MLP neurons of a small language model. Each row is named by its layer, matrix (up: input weights) and neuron, and shows model dimensions 64-159. Each number is 500 + 50 x the weight over its row's rms, rounded and kept within 0 to 999. Numbers have three digits each.
After each neuron's rows, "fires in" lists the words (lower case) most often at its 100 highest values on Wikipedia text that the model never trained on.

L4.up148:429512569413538582484512490467527553485460485527475503573509593501533565502484517552460560496616552509488526481560457552505383489533450374570466512510479454495518535492511385484432556549564491445542476459473470414530626453533395525490442416494465505436535498511541439491545422588574503497
fires in: "government", "director", "directly", "governor", "gold", "film"

L4.up475:576429533482466515461389544511505486453523505473456500445575463538523606505546550478424471554489571491556552530495513426505562437541523539425527533405456397497536439502583551496550497460520479456485569490437511521407504457500437553539593646521609455476503515455569537561517440480475507526
fires in: "born", "california", "attorney"

L4.up21:546513440514527507413483565510565527519631438463448490486431517538481574554550448588504558566559594505531546449565513472519521437485442511478503482465480538597411482556528524535509536474479505487521490561454619449472473544608488465541470472583463514436525503499368545503467526463527483522
fires in: "and", "goals", "record", "order", "s", "with"

L7.up206:567528489512567507595542435531476506493506482430464494534476487408506605447465503578478475485519436436544424512628597572435516526473521529475525425510491599479582550464458578526536524599381473467482545638522473501448551474440447443494455529466412460502450571446476523518466529405425513463
fires in: "became", "played", "served", "attended", "includes"

L10.up170:526515454467569552500515531456505585466436514472472526476432499354550582483522454502521517522479535513532505443417598578412468501539507482501571507554500419496527437447481530461515457563453499453431415501492424540465546503464550489574585468491545532467533573567531539411526560505449576448
fires in: "this", "some", "it", "accompanied"

L14.up488:473507482435551435476615615512510495469440473451470512490436531504466476543376467525497447511479452543529472578540542437499454483445407471565567526516517512473470553507536430508573497476535514577563446513467553556497521531497627388445419459427507431576414570524482511477587387468446483517
fires in: "is", "was"

L7.up365:455536475491540507533559561524478589425519476496486413649530474615435429530392497571612454577494561572455580435407521500606462545554462532439530500531470548471466611540538445525493468484483523440468523473462526482607457538437466484543540572561491495417439493437451499457531514523466486524
fires in: "york", "championships", "world", "championship", "concacaf"

L8.up548:533444436493521532482503494428504437529573506532531475556414520526461458554475472484435515584528402509462463471571466474516518486431580559452508487551591457386451550628433525542534509479485542448518519537459543591513517510499468554587394492533489550398608506442484463533413544544517418491
fires in: "of", "country", "literary"

L10.up399:520541438437442439485585451498461319532514464513552561499475502428482524541537539488474554474523438474540517519414552519484535386501611468506603512432506483527483481481466487445491467543491497496477459559438578486464449522537488557542484462551429538471424513550554551505550580501402554562
fires in: "that", "which", "where"

L7.up757:541499503539447491576549471491424414501576545501452424452516562568580536450433430487489589472515480539505501445548477533439573494422492509483578568527489470468600510452585484544467460484387497512513482505527491467538441491494483516483568563418482478563476516425516563541503495478509585523
fires in: "11", "8", "10", "6", "5", "7"

L15.up190:464431486560576532587517413478545545516522518468452396499465522462524600472607438483478420552574522496476571566512554549564428481538370535431534558474496461521524516489461493538469582449450463545430513569398611523571438462517484488481446466507416492519511395512456465533531481427573569521
fires in: "to", "an", "took", "for"

L4.up504:531564458452526568479505451476476504456453592529475520434483532523580478533587499513548527495574467542480578461496503554515536486491456498448417423398469523510540557470486498506450434478443548517602505428457506467488498393535433594566394459520465532434548448503457545471513491418630491479
fires in: "high", "career", "four", "tournament", "court"

L3.up748:524523527521489569510463468639466534410467461496496513553451607485544548419390525593514458571542437518463466432550490467525496551496500503596586506507395507512504571533482454559438522591502481387475411536480364504474447474597536470515498594453507472516421530501541476489539598435512527473
fires in: "year", "him", "years", "al", "time"

L3.up183:516435466554417490511549474527472578361442528519462539494508522509517560521461366465431479578500482518570373504506493446504552427542513523470548558470506521406531547458492637546433491518510461432517523528520499444496531554476447542509514541518421479507515487514455476469495428470542571403
fires in: "the"

L8.up347:527428494510661444553497437544473521561595462541523409464469518571523486493579506589448584547477481450481440533537466462559518478532447532439481513452460586495521550486390542588497425455463529478583526527470437437448488417597586594534453486550522501517451490497473541543527510491387456502
fires in: "of", "website", "english", "wall", "graph"

L14.up115:537559466468519523422546578513462529563513609560452574485508581477446529471553558500478496564578531448467475509504542419467523427517534486439488559463552500528490432479497537501543549581585490521520455515481537523490433515495491459483496564528450465512543351532421561468581559482439541479
fires in: "won", "include", "received", "having", "features", "included"

L3.up176:486471500412397576454537497570484553463533506496485468518540477508468385510574562496542513507579518525450474532471509488492528447459521521481543599379497468494527508569483505503470487583574513493528530499486489570449504553524482429525483542523592503444502574608460446361562489540468520543
fires in: "his", "her", "who", "s"

L5.up539:514579457567547498410519444457559526582494501508507537502461539486515476476528531473542509478616495452548509442443488459423482533504510567559413413570428529447609524517452557515440476561440562501448440494487543490478595447490468501540530413479525543460526480468482518408499564553485509579
fires in: "also", "you", "doubles"

L5.up454:566516573491516449587465412533524464513472534468473463431435487412503583476386557469547451428472568452514496567510468591465481628555583517536453541546514499535464407516499570548501491518450535406513524505453506518541431522463502483464578423518493498577451470414479566521456426451519579514
fires in: "president", "member", "million", "national", "identified", "musical"

L15.up676:528463439458498515477514475512515521519520499546468474608455536403471550448480569472500512617469504385496455515488562569500521485530470480423447498491519483503575504477545562381498506584559556447492521453539589444543493490565480525539489449502369540451498470528560534466492509514517606420
fires in: "february", "after", "as", "a", "at", "000"

L14.up151:479421461537485483463447454548488531464526535532490514533520444499469460508531471438453558524543421436523497469486600453554603515429510582433399548604483492516470451556460576434529529488442542502504541540488450538448459542468473583432502518476474520535397592396473420472422541564499544521
fires in: "canadian", "its", "canada", "his", "from", "s"

L3.up384:507456524488437505504533546560396520462492517576541497475538501439565550433461566456508533437475575480470599576625520516502522545552503428517514521505619458437526540508454473488510432574469550539446465447389516524503496525556531469468567484503505478526619510548512540537469488440490568421
fires in: "after", "began", "organized", "chen", "stephen"

L4.up72:473552580468548426488429557547550498420538555535495504482519470579434469466570499520494383479541320478528469496526401428559462431502471486486467579490512530388501443419593474496515463465561561555508511487466434532438487511550440472500470542594495566528463506484408385505567505543586535552
fires in: "was", "university", "government", "attended", "governor", "governorate"

L14.up117:496538440593465562573575466547497499449524461512545586510565440423466543502460516533614498498560512442539529409524551483483504522606417594490488522436512520528584466454568402389460481533456504536561426566423532492591574398503530435510510492468430496510436536468474524530570521404398556578
fires in: "was", "could", "would", "did"

L3.up228:570448551516521481510453540476429449526537510434546472450424525447457501417480578444508571586565547492505557519485483408459468535468533541479526554499535536515429564456599509499492469486398533482466451503511539518606459582465525496471423427452555499473484523618586539463549463496520552474
fires in: "on", "only"

L4.up740:581492503484554441418548472656511477538451505543528486519376601497570428470427457524464522542465485529476392555513418468491505503609565510579520467578431500490448578465478520495436406481476523491542498498484477527473510515496508479547538455523438436602550355477512474460461438528526558521
fires in: "by", "under", "until"

L3.up555:562605516513356508521521533580517425487480521515393490520501545452509393501461429523555576528513517497451455515568491475522573492571548461494481509517420473546457486499563436460528580409425511555472444525589416497444580520505469544533524500505522550534447425562588544561435633515523580501
fires in: "that"

L4.up597:488533500553496528422549543486536500583464487505573517523467485567535561459455485470473462541497470554552536543513529457459494473586537573580530484476466591551406464554494498530447467525469554566547567498520597507439583466604494504451588434589445478434570521520486516417499546550576478485
fires in: "also", "family", "and"

L4.up151:516561653515501547485493438408539506476501513412521448551552422400471547477548573454570583509491495427587567541466453447383557432572544503491468476501484534513452561460522479542475477488485517443416515532543565491562452424412540506521528468448613551432539524621398510539563461468486520502
fires in: "to", "their", "the", "they", "its"

L5.up262:516566495528509504482484468561475450413422570475511497384467454458522617463543461526497449488536403558494532508682499495451484540514610514395447486486408474467539490492490535511466535513572459510518521472493537496444427478611542548523461492495536504594526419503582488389464581518576496487
fires in: "became", "high", "because", "become", "decision"

L7.up343:560493480457512566495509521512493509465481534575485448487530534520525486506585540530566536538515411513514606582576459471571489514546445537466576467516481501438510479412410502505552479471456562527334451441556529551474493539521585573400531468576510602482512522471498520517552477445474518459
fires in: "after", "during", "for", "former"

L4.up288:468485443426522591468541455535443496472464554626517502461452513493474409512586523428448479502553480505506485518453530500557490503462580453528498529483527427511441464470499578468527430538516531579604567530490418519438438530521476497503491513534543588485494567515556478477508493542600509522
fires in: "his", "s", "commercial", "combat", "comedy"

L14.up155:489480504533529634469489529502514524538402408535534548488496402512449552476547443483474532532561492445419541495501444551472387540579568520538437536559531457523465544466487558459538548552425520386413517477420472497547515454522493509545496519512520531508486466522492519502485538520509510493
fires in: "to", "during", "while", "at", "through", "in"

L3.up129:543436501530532522520534543519472541492538559530495580429444613537440547487408509508531526511367497410501428412626395554566519541463512485521576515447437498495502508475597469481447444566493483461519433531520548471541419492627492436552498503495461539585489489441493518513542373573492514524
fires in: "is", "was", "are", "were"

L4.up264:520460548550464507453481425577439505486475471551510492497417513476540481452530522502533543502513531563471542489492483570433513528595495512471546530553572553472419541513458459466492469542498509487532444481452474543530421536616583562473595489476500510564449437512491547466485583471437513463
fires in: "after", "year"

L3.up337:525501606476589510529500411466533450591497626442555496499536448533478402433533556425555566489559471446485514613477512436429482558526480485485486489461472447536488545425545569522447465472527511409518557468406478568520465460489507497562487442484468536576500431479524509478502482482596486509
fires in: "university", "company", "many", "school", "under", "schools"

L4.up294:475489486589502465372445500439521503588601503426459546528595523435473359491473446505580501478475522518547509501616502482625568449485581573424494552462514430464539551449535472523474550523515400499499480492530593520498459514596502534531401529546539607508513441513453484513448438486496450521
fires in: "the", "is", "s"

L3.up509:502542561505463503498430557521413528596571512527460506547539402540472513457480547433464495474491452581542439440469534482488514575531565531480447379511439431446459446540470472512463435499458564572572619462412548456424535454546490397455506478472631443433539546472519548457428532504498464512
fires in: "also", "other"

L3.up530:534480552447532544541543473492543507596478423427428492515520452447515500477564547461528490519628489437510407523525472517447411530498567482416483448564502451537439457404587408538433424494448526581586522576412437493531392491505518493526556540468555449549534606423476507500548440587558527502
fires in: "use", "members", "used", "assembly", "uses", "using"

L4.up50:418462425445400531453557487585415526499500557525505527472461520520464492550510523549492552518511486495520521540448460469551528494502494492565477551608428441473385475503508606434458494563544457523417539585475458519542440537428482441475587502532536553419523566425477459420515503504529533493
fires in: "his", "its", "their", "s"

L15.up174:446530558593534561492514447427506573537462364531532434520494426490463504523434515502530578477487497531563605560427529508617310470559475487477557571483454537522461498504528576483454568431463489551395428441474512629544534482570504464459499529464460569450497444435490507531440574478535424462
fires in: "to", "at", "town", "total"

L12.up460:518499509463519604439503541509505523582508470452474459395454522529465533538530590472494538450569348502522417504618495500445508492556464513507497516483534502519467408494504465436516437516489466490517491493512471552509457511534567453437475568450519573471477495559522557548539459469546500448
fires in: "had", "took", "became", "were", "was", "spent"

L3.up248:551508501526452481559614530520489488472454531560565404484497479517535464597412436520482469512472499428456386558416491440467478459537466541557470522592457427374506492548506449546525427553494489509474496477553503563404541462535539476524454550472456639535499511558495480427421436452464577391
fires in: "had", "all", "against", "has", "again", "about"

L6.up127:420473455430539534429488467464494492609537477507497472440525469466403513526497481496546476568475516522502515403487491494518521541604505609524485489484469501558487470482532499466500439494571449491454523550501529517417610566516527463492589473453490365515457425518519448500484455511512506631
fires in: "became", "family", "also", "become", "becoming", "february"

L3.up221:509574476454504518472462458455475479491529520528546509487526513578489429510544479462540558515617499459547535515438473479507550510430511510432495511420423472502605573525463458582415451589487591562545517516490543501475558360504501485492509477562489625467495533516577545546476506440471572453
fires in: "court", "source", "which", "four", "bettencourt", "fourth"

L4.up384:533470446425509527561476532513532503410489489506490496465440513312513522441553446520427530528572433530535413544517480433524569477504507554508528604430591497426446586533538515491484463489591524465586475512504468640484454460484564561399563563497451503573529565572482532487478546461523522426
fires in: "after", "to", "began", "organized"

L3.up400:498508575433525633486427436444539548513473513544495536473502514428588537538553520463411562454529485453479514527570445465416463415484498444515572461480512480482473568514516461487456450545473532420548452505384516501504542436448438497531527445493473522525576566450496575610525484518435548492
fires in: "government", "not", "russian", "all", "governor", "governorate"

L5.up423:430496651463473447462505418492551459533485600475505510574444532434480489450468467499463473609599493512490543593491519421504463488615499490582447576511414513518572561555457539398536482549603563432438454541531527453522406546543526388567468520517577590533524568500538490531512445525536534502
fires in: "was", "him", "form", "it", "is", "been"

L3.up309:557502461425476500476542533636482540518471554453504527480447533455447429526522450531526496499605431546547519500483427514580433504499543517374535521444620565436455498434522532592523494512564447474515602555478499429492467447507458422606487583597601512476517523443412534437522464515552481544
fires in: "team", "town", "brown", "own", "owned", "support"

L3.up464:629556438437535508532484528537460508582481505533528488492461471526501520519540522539544460514590443461532583545550437521512447497519578479398559447469541443497545528556483536516560552595389538528520454484499550488482531498521480511449540561550476598400544461476453431408488508477559652565
fires in: "where", "that", "further", "other", "southern", "between"

L5.up545:528494478552504505499470448512403519465462567552531527454513513451542495544486514560454556549488498502519529488465533542533460417537492473595450537516622484538462571621466499419490443578434562513486506556489496452342504552547460573502561551452480641563545470470379452515463541537497544451
fires in: "his", "s"

L14.up707:524499572385569508475429477456487532499462470509592505498515460469471550543546501430551530583543517444491513558498619511529446417464470488423545480466489481458479444577424561449481553569507456501578392500547533455613494543564522527472445602522494506527570488440433584507481528461483522500
fires in: "a", "after", "i", "about", "at", "as"

L7.up209:571437519553545526485412487458501516548418476535485433563513503504535510426512474509464515487536492474525525566475556527553589434537510506498515492486451459587337516467528498482520568508467548554613411434541428569530518458442451628461506573455501501518533552528461512505460589553628446478
fires in: "by", "to", "into", "the", "of"

L6.up2:513516475459517591525420485562493428552454506538497450525522548466484525540564542507523568483536510442539445534487451488462559464545565492496500408483459467529445543518480580522458381591396513546566395499445431525503471470492450505520541377514448643477575536529419566445564652570625530538
fires in: "the", "platform", "which"

L4.up467:355538472530401517506527570433439470491392532519460554436387522513523569483497463541471501496506397562380572526530479456478579516533563477448356469461591518444468512533562429485424521538480448561546495439470444478493539580514482530541502483559491566515486564478477489518533520453637513517
fires in: "february", "second", "high"

L4.up303:446426566535409476527522436471490460420431514545398477460549437583589454548420518528529443537495481478547558468468531403513558495527491562524501576521529472424591516527532518523355572459524510486521395403511413487513467526436493542474501541571434528486531525432527459419464362529517544444
fires in: "the", "they"

L5.up758:456559442562432541575555507505493431480505468460411592458505502497516581468521450491580466515607474464457463418537483549437525492470528516543563503581425476507495523458536488465504456491514484551514530394479565493454553432578516490518445433492447517447555533441523544522485529424531510520
fires in: "years", "year", "was"

L5.up132:512475456511536580571372406546515502500433564511457565464481505448511549440586517481562584508633512493417450440504462511533531550502492459557479479483463517522538480420472483517545504493481492448459487452411473443429423559540498459543546433444451482564595523476578509504558496470515484556
fires in: "years", "year", "her", "college"

L5.up367:543506535532479516514450564538554460549521513429493488545454561473531594592554444409521543549533455489496577491495518504431587456414539529634465481493464508525325545537515554480503420463429523508447490611494469477527418541545559395491466461462609479570426445508451560459533503486491580486
fires in: "but", "population", "on", "against"

L12.up505:508569454536480688607474387381475591464531455468420486496474510465496543504494431521515540550552559449509533460599573485521459523556487443533462470470516404541578557387470504465491506596520492500521598523482592548377450569521541524517448481493476551441538525428480436489573449463477474505
fires in: "of", "year", "de", "in"

L13.up627:618545472489496610527458460448440513522530506489509592526430483475507583521419564578480516452572483473489500530508499485408452562479479434576503574451456434427631441542502549379459499471407568538474473511540485515419419507541572519532500493656461522478487524533408498446517558506521583483
fires in: "this", "which", "it", "who", "he"

L3.up320:516428487482539423508534419461504480521526591452528561476565549530486508517452530510490602407543475502582472518494566446447534449573478502565463539479478496452525569432539446450458466534497529392539363494581529556512470410537523476507558456503532540468547530417424556431452381434500493444
fires in: "also", "has", "building", "built", "was"

L6.up713:500431475414566609519600405464516545535432503573426549465465486577567464453531494479519541555567467408506558504502445576595485578464531433453420530508488516437573528495462474525483584549498509476469486544451507488520462470535522532551414468530458541540562469452473456464596460429502616485
fires in: "between", "both", "each"

L14.up364:444470483479563460502420439502576603443448442524525465531463489515465469497463463473581424518479503479510429493486549545523550483462324590646489537511503525504564491548455657432523497522483560497535525497489508530515504619562509440432471478522505529473429610519408510519508483523554543455
fires in: "the", "her"

L4.up222:520446506513536472519471479582561428567481392577434442549478511508463506579501473507442484579453403618484527449494534448450550515459512545596457527463515590402567479556523471517501516484501521507417440502486414517551531551431535499484468534537410529530389554503509461494535479517509560496
fires in: "film", "album", "career", "music", "films", "released"

L3.up215:564475598457587514477510479543506533483571459437535418607528541543509444530426535534525546483423489496483418490533514438457486551566543438437432464554476453521532573373513406600434485530409532538570488562603518506539441506510593453573516462470542575542458606461454476530522457527486507489
fires in: "used", "use", "using", "present", "uses"

L14.up518:424496573478607575449422432367498556453487495498454383573515565463500464402507452479514501554606562440507521563528479553571593490449479517467433466467507415496563447460465515498506495576465474480526447426505502514549511490477603532493547497483486539445411476546506480538497492546383578466
fires in: "a", "america"

L3.up608:485487456504479552511544533505466465513482613518427537398533551496496399460454466505450524502347491460468478450383463508570461574519522417429511500465462450521481546384573541501464473523421469462404485451408554488481419565587499559584465427547432554518517559512482547524504419612516455587
fires in: "in", "m", "building", "mi", "children", "on"

L3.up745:474520488596445469542504467475518456442457527416457525460510469542429528510468555476510464461482532434560419516412492453520629576480483576486524568451526470442585529459461538595416550542503524432571488473478446516506536561632536479520509463475429504566493399383497486504619522412524458509
fires in: "the", "national"

L15.up649:583576495557543600496528566500517549412519444514471468539548457550482526475562506502529424523441500482421486446514556526499561506555556543525533471486441407510465519462380566548547441541511491454423487484528471509453650577526468554476420443419395508516523517460463465457521440561513464527
fires in: "the", "in", "then"

L3.up548:541458440580450597508574563506445544429432487662506587508488430421507513510547583511470413570497499455432510492512580474531455481475435511492569563505582437459546503529479611470483452493548557550506402567434503554544451427540522545478533544453457458539464462520478469497534484442481538478
fires in: "for", "major", "majority", "rajkovic"

L3.up380:451543389500538549575457579443455492424465443488450532439488400503542559436453518477563509515449507548560478492477558421453510526538532493594490562512543448508500441570548437536512480448460595508571596517507438579533555525455522521544445627501544515465491508564502496460562543578525449371
fires in: "two", "three"

L8.up555:483436437485477613559427460498430502458406446477493481464416442460501556580513572503380513465547496539565473518492477571480404515528596528484519509502504539603529488466468494459486465490555451471419532621488421462506463455476548560433611566448539477532446556445542509486606540520494496495
fires in: "born", "around", "before", "following", "from"

L3.up318:432481565458542577475545426474442528457552393538483460424490440528502492564414414560470590433491563456579531463592445529535535524509581531515389489485528432497489436435531545488538557461488474478587569514462536616491510481508490432479492583561554491489540468472440511496489526428481589505
fires in: "to", "total", "top", "february"

L3.up666:542452425457569431460521542573480502418486479453567521461463476519512443499472610494535465441503480553454520474651465489542528408567547443476513465461548448544571498501570454469499517553487514492545386480468527519533351577486498435646405594509480536598460485548471514450511458410462529477
fires in: "was", "be", "is", "been", "began", "being"

L14.up700:397458574527508541535500465550479493600400531411580505451514430575490507530581484450523487508522474439553469531501525592542433571476484444509520536478529534570500595480538474390447453563603480387478495527501500451569478502513505375509478445453526496541439502580505420515498499482523514500
fires in: "including", "continued", "include", "formed", "following", "served"

L6.up148:558551551478603491531446522428451513477473480519574493493472531514499522400500471499580523477433402560474572583599449495528499495564519449527522470489475634481439511559457613417498499429526498514517431500499397470531525517509476494529467543513510540493559393491460564565383523495485495625
fires in: "time", "germany", "german", "american", "17"

L3.up598:474514479615523421456464478476517537497490544519523428529575492461535521468486524518448573518500426468561443504545477496525596573526631456542448485585449455475539494487416536549403495509490525457414438525539593478470528466539488390491577472537529495465447532502558448525606440508546623540
fires in: "also", "more"

L14.up39:556533494579526528462504488499516486475422629452556453558547533476548524535532426532529541526436570467443422479550484456432419446524448482503458548472532551552470453461473450417506452497499489555417500486515524525429547501549422502512485488500551535543434501515435555585519517477541501511
fires in: "first", "make", "that", "most", "half"

L3.up199:563547473426440519480542503506505500401465592600517450569431609545508452513530504598498495451594537502481538552519509543478475540492511532535503415486610427399492441433442576517521523443505464549466428485411564444484534460542478487555484525468467478597483508452487450538588548522530479497
fires in: "with", "for", "as"

L3.up542:503613500508365549511519405555494450475464483450481507511469589477488600405513427525463462456562523612428461511517440467460544528453570493462455515569550448425536486502540516483536518459475525458502473513516538404482423518485506535544427589537565457436516458569561443452484497476621537515
fires in: "became", "second", "because", "decision", "become", "records"

L15.up354:478472485395555481542484395581487549471448516516508522448500439444473559537501571510472550401501430598477474452522544522570491398517491488553476586612484471425534513427512477546516428500425495513427493497502665509504475498475531552524473518491452566539553553571444547540514379483523398512
fires in: "s", "its", "took", "the", "began"

L3.up653:426431541554449423477600448442421482444533599604494500505488478415508524568512486563435558597453522411416581569493534482510478396523527509504490490496450426625466613453517438566526500531423504468455512530513504472565516434462515520529518511514496510421486449523421502522533355469451561510
fires in: "for", "on", "english", "only"

L5.up484:472578503435456434505445498441506417499518487396494531519469532501601561551537393449583600485530530402395444529607450418467425486572557477449382462534447409518465535443572494517476462483598523402499465522503508473550521521519552479614511542516550529512496541492444554528524482500529566466
fires in: "the"

L3.up300:609494585406535425516493428520517569603541510549578440525493554517441466507518491501464418521537473494496499472509519421531387452479530441495474500446471567439541493504553552470490490448450565556514443505490416552547432535466526487552396520478547487586544493401475517484524397557516520502
fires in: "was", "as", "under"

L7.up317:492450455490577532529470553425541527468478477451487500428462383528452478488475441451480495533459534504498547600505558536523509457570447513454482456570526533496586552543528531529448501381512482382505495459468537492491440488537459500503471466507528520484584423449481462461507485530489518433
fires in: "of", "sometimes", "became", "because", "becoming", "for"

L3.up517:506529427469500563390472441672509585493458491518507484490513478533468494475573388413429560461474416497589462548526516502430571544486465455476552555551479503484515558599491465557458380503571484506424497475404457503534499524491489540518514471470510561495568456524454550466515505582470489522
fires in: "in", "cross", "assembly", "association", "across"

L4.up178:510513512621459470532555461483502439495518493554481438467619487606475488448414435499455527575475445495557465467477572500556449467511461565552422535534476490435440509521522413423468478569502534473529542466545555557475576413521482455423535413517583620447495626412546556485480489563509508509
fires in: "also", "has", "all", "had"

L15.up374:522542500511525453496586477432546555587480466531437585539493519570570496580527490566467491614511509486606495587505526472446535427555487472491359530523478554459529394495524564482491524436504415535482527546508508505508472528513446464545557478504561453522536499520474501462513569542510531395
fires in: "to", "never", "still", "despite"

L14.up287:480441515489519495591540486662542492567513505494524421587468464504424572493566462501533531520532437549539539502500456565502525502566421608508462530411450416457454421513484413557493525525483517487467552465491523582434448501509600446490523584580520581536499425509459523550519434494555519427
fires in: "many", "and", "to", "a", "for", "of"

L4.up722:468511569547491508436525457480497482507486517542465420465508418472493505560485487473506504585499479482451486543540548426496518479522409468487556606573511520497434539372564525520501505426515558493587500534433507441558542473451506496518478529473484477367459511446537465584518487498533511468
fires in: "director", "member", "general", "research", "government", "december"

L3.up214:582529453549438478615466489499515486464514424541620549523509527436541436510561540496507494468557561492529546532480408466436552539451547382474559580539491488547514499541460436435581583552336515516462473458456586502461511445500551642531525497506480614460487561544493525545553525413592514498
fires in: "where", "other", "level", "released"

L4.up376:515448536580450582427514462560546502408447468452521466487462498509504481469482521589476540473551500448575471485486517503520533502568533614545427500447518626383506542515516630485457394553447485458488408443489448429530453471492556522456417537586493485504419488476477500441521440489575520445
fires in: "the", "album"

L4.up517:493575526452513514460488527541460472526455460471521461485424556483524521421449441494434440414508469524418527498481405513439485427631567497509488429517534554500493494501475513413501576494489538602494545503536490532460539507479489554466446469479487546533453535510420444525577491532580534491
fires in: "february", "under", "website", "record"

L7.up489:511399383555576558521578433495431537500501528499461527544445494497632400491472451455490493567484482481549575585533479494548473411541508498487526455491561439448544528496442527510562498498459541502500556447582566460542505524515550522517476506489528550532487427477603571569577480458500433468
fires in: "of", "institute"

L4.up380:575504478362516600532546516504451486470548535453556535401463521509523498496562501484539500549581510450641560443557400466509476443360462541442474540588544474492561551545462449473483498481477502480542471521492620429463532465457436474495455521530523565418518516462385581423505565528490590506
fires in: "between", "both", "team", "gold"

L14.up501:438460467497545542464475362439417480573409622614410509544551444528515557448590506553552482598521507415492530448513522506502511490608472589455503496539497507436593458479537501452544423552602452475467469480518515497466574480555479541500527479556539536547481491466510575467491482404494515453
fires in: "to", "despite"